python train.py --n_layer=9 --d_model=256 --n_head=4 --n_kv_head=1 --head_dim=64 --d_mlp=512 --vocab_size=2048 --activation="swiglu" --norm="rmsnorm" --norm_place="pre" --norm_eps=1e-06 --positions="rope" --rope_base=10000.0 --rope_fraction=1.0 --qk_norm=true --attn_scale=0.125 --bias="none" --tie_embeddings=false --parallel_block=false --init="orth" --init_std_qkv=0.0233 --init_std_o=0.00548 --init_std_up=0.0233 --init_std_down=0.00388 --init_out_by_depth=true --optimizer="muon_variant" --lr=0.0131 --lr_mult_qkv=0.5 --lr_mult_o=3.0 --lr_mult_down=3.0 --beta1=0.95 --lr_head=0.00881 --warmup_steps=101 --schedule="wsd" --decay_fraction=0.688 --decay_shape="linear" --final_lr_fraction=0.05 --batch_tokens=32768 --seq_len=1024 --doc_mask=true --train_tokens=129600000 --steps=3956 --dataset="wikipedia_en"
MLP neurons of a small language model. Each row is named by its layer, matrix (down: output weights) and neuron, and shows model dimensions 96-223. Each number is 50 + 12 x the weight over its row's rms, rounded and kept within 0 to 99. A neuron's up and down rows have the sign that makes its largest values positive.
After each neuron's rows, "fires before" lists the tokens most often just after its 100 highest values on Wikipedia text that the model never trained on.

L4.down143:53 37 64 63 36 26 45 60 68 23 71 48 57 51 41 67 59 54 62 53 58 41 44 46 69 30 42 42 48 61 61 57 38 31 44 47 56 54 65 24 55 54 33 47 65 41 63 39 40 34 59 33 60 52 35 41 50 40 60 51 57 46 37 42 54 52 56 42 62 51 37 57 48 54 29 46 53 46 53 69 31 36 67 42 43 49 68 49 57 33 58 67 52 29 22 63 50 55 51 55 59 60 60 35 58 58 45 57 49 44 48 42 31 61 58 70 30 64 32 45 76 43 53 45 56 32 41 62
fires before: "per", "por", "ament", "ple", "ol", "pl"

L4.down147:51 60 37 46 62 43 57 55 44 38 49 70 56 26 58 40 53 58 68 32 50 44 43 53 32 63 65 57 57 61 56 44 70 55 43 51 44 61 68 44 42 49 39 56 56 61 32 38 46 56 54 43 44 20 43 35 43 35 34 35 55 61 68 57 56 44 53 55 76 45 50 42 40 56 44 50 59 50 44 37 49 64 59 52 61 46 50 42 34 53 44 52 34 49 59 50 31 36 48 70 53 47 44 66 57 56 72 64 43 64 69 20 51 57 66 53 31 52 51 50 27 56 53 29 38 50 52 27
fires before: "j", "es", "te", "el", "b", "le"

L4.down473:59 57 47 30 46 56 79 57 39 54 29 59 72 36 40 35 40 70 60 63 47 56 65 50 45 69 51 51 53 46 46 68 67 45 64 52 63 49 29 34 50 52 45 28 51 48 63 35 55 38 59 51 45 56 58 52 50 64 46 55 35 63 60 51 39 27 42 49 70 50 49 71 73 47 50 40 43 53 33 49 55 59 57 28 41 61 52 73 45 55 46 43 46 45 54 32 61 25 58 62 33 43 37 53 52 56 62 42 43 56 55 33 37 52 57 55 48 59 49 35 65 55 36 58 35 64 34 45
fires before: "n", " of", "ies", "y", "ol"

L2.down239:54 39 52 73 41 77 42 70 39 55 55 59 74 55 48 49 65 46 37 47 58 57 54 37 57 66 45 66 44 57 47 56 40 53 47 48 58 34 55 46 38 52 57 47 64 59 52 52 52 48 52 53 37 45 43 29 37 48 30 71 52 35 46 21 40 64 47 36 42 23 28 61 45 55 24 68 73 42 53 65 42 39 55 43 69 64 50 39 52 48 44 32 26 46 40 41 34 38 67 63 28 57 41 32 43 47 50 50 39 63 25 74 34 59 51 66 38 55 55 42 52 45 55 63 51 57 42 43
fires before: " of", "s", "ed", "rict", "itions", "ing"

L2.down368:33 42 51 52 41 58 55 52 56 60 50 46 71 53 56 49 52 72 33 47 36 59 62 59 46 71 59 50 49 57 32 44 67 45 46 46 48 35 49 75 53 36 55 38 50 51 54 47 35 59 39 37 62 68 55 61 53 47 52 27 45 40 68 60 70 65 67 43 48 52 44 73 54 43 55 35 29 57 39 50 37 64 49 55 46 48 55 35 54 67 51 41 42 30 58 46 35 25 31 53 41 62 41 42 56 49 64 42 61 71 35 63 48 46 30 20 40 54 24 51 46 44 40 57 59 68 25 43
fires before: "z", "er", "les", "it", "ard", "land"

L2.down469:56 39 54 53 26 40 56 55 32 45 50 62 47 50 51 48 66 55 21 44 37 37 67 67 48 32 43 57 42 25 44 53 29 41 47 50 40 50 53 60 52 38 59 46 54 58 33 62 61 38 43 42 64 35 61 37 52 40 48 31 64 70 55 25 73 63 59 44 56 80 42 49 63 50 46 59 44 33 55 42 53 48 57 46 41 47 48 46 52 49 57 47 34 20 67 65 45 53 63 27 33 54 46 67 49 43 39 29 46 61 38 43 45 56 34 31 29 42 48 63 41 40 34 41 43 44 40 58
fires before: "ound", "and", "ad", "oup", "am", "ay"

L2.down77:51 46 34 59 41 52 55 47 61 55 57 53 75 43 71 56 70 49 51 48 33 61 64 61 45 58 29 51 66 37 63 83 52 56 36 44 39 68 60 34 57 52 54 56 34 44 36 38 63 44 50 54 41 44 48 54 29 58 39 53 57 52 80 80 48 56 34 38 53 48 66 31 56 49 43 38 37 59 69 41 56 27 44 32 51 24 38 56 56 40 40 46 61 51 46 44 65 31 69 54 47 48 62 44 63 40 43 21 52 50 61 53 63 50 40 46 49 50 57 55 35 57 48 25 49 47 54 65
fires before: "qu", "as", "ight", "arl", "very", "it"

L2.down483:59 54 54 50 48 56 59 60 60 66 41 44 40 53 47 57 42 35 55 53 56 60 47 50 31 65 46 74 29 60 61 47 55 25 58 51 57 42 63 37 54 52 51 32 33 63 56 64 50 52 37 40 43 85 31 52 50 62 60 46 52 43 58 59 47 37 63 47 70 36 47 51 53 57 20 53 47 34 60 27 48 57 47 68 54 40 49 70 46 24 40 81 66 61 50 47 36 55 55 55 49 46 32 62 61 51 54 40 64 31 51 27 34 31 48 58 51 45 23 56 57 64 46 48 50 51 42 34
fires before: "ing", "ed", "er", "es", "age"

L2.down157:59 65 51 53 66 49 47 60 54 62 40 68 45 60 61 33 44 39 50 52 24 52 49 52 83 51 21 71 44 44 70 30 50 51 48 51 63 60 43 53 54 43 28 51 61 55 65 45 34 37 52 46 21 61 60 55 50 55 42 36 42 40 44 65 56 37 47 54 47 61 47 42 65 60 61 58 60 10 40 65 68 36 50 32 42 37 64 40 42 48 45 43 55 54 61 31 59 80 34 34 52 47 53 43 49 65 46 42 65 64 32 49 56 56 42 58 51 66 67 53 35 34 55 41 34 44 65 57
fires before: "es", "ed", "and", "s", "ig", "r"

L2.down194:67 56 48 48 42 44 60 45 22 53 30 53 40 51 52 59 45 67 28 41 75 45 38 59 81 40 46 41 65 53 48 40 74 55 68 54 56 40 58 38 60 66 55 50 53 58 39 52 53 54 57 48 31 43 47 54 54 46 28 47 29 57 59 68 47 44 31 43 53 63 55 74 37 52 58 65 33 41 51 51 71 35 19 42 64 47 63 70 58 72 38 30 24 33 48 49 61 47 56 61 42 45 53 58 31 51 58 61 45 24 49 54 53 63 31 46 61 69 36 51 50 25 47 53 46 61 66 52
fires before: "ite", "at", "ile", "z", "er", "ose"

L4.down236:56 55 34 55 42 70 64 38 65 60 52 40 50 63 64 65 37 59 38 82 36 67 30 47 58 39 65 51 59 44 60 62 61 66 55 35 47 49 54 45 60 64 75 40 57 27 40 43 51 52 52 54 46 73 47 52 58 48 63 75 60 65 48 38 37 27 48 55 61 49 52 65 54 39 62 67 42 43 31 47 42 32 32 39 41 44 42 51 74 39 56 38 50 37 63 49 38 40 54 66 49 63 54 30 46 37 45 51 52 34 62 35 56 40 47 41 63 48 47 26 48 41 50 58 54 48 57 42
fires before: " not", " to", " of", "ind", "n", "aged"

L2.down485:63 51 51 47 30 61 59 60 49 42 60 40 58 27 38 42 19 68 44 52 56 52 44 31 46 75 52 49 33 67 29 44 67 56 56 61 83 68 41 32 55 36 51 51 50 53 47 62 48 37 56 29 58 59 46 48 55 69 43 52 38 55 61 37 75 57 53 31 36 73 31 72 49 52 22 34 28 56 57 32 46 50 38 44 41 63 56 39 54 61 63 62 66 52 31 51 35 40 57 58 36 56 53 34 45 51 48 48 62 44 53 78 61 71 61 60 34 58 38 36 63 31 64 40 49 50 70 63
fires before: "ed", "ing", "ten", "s", "e", "ers"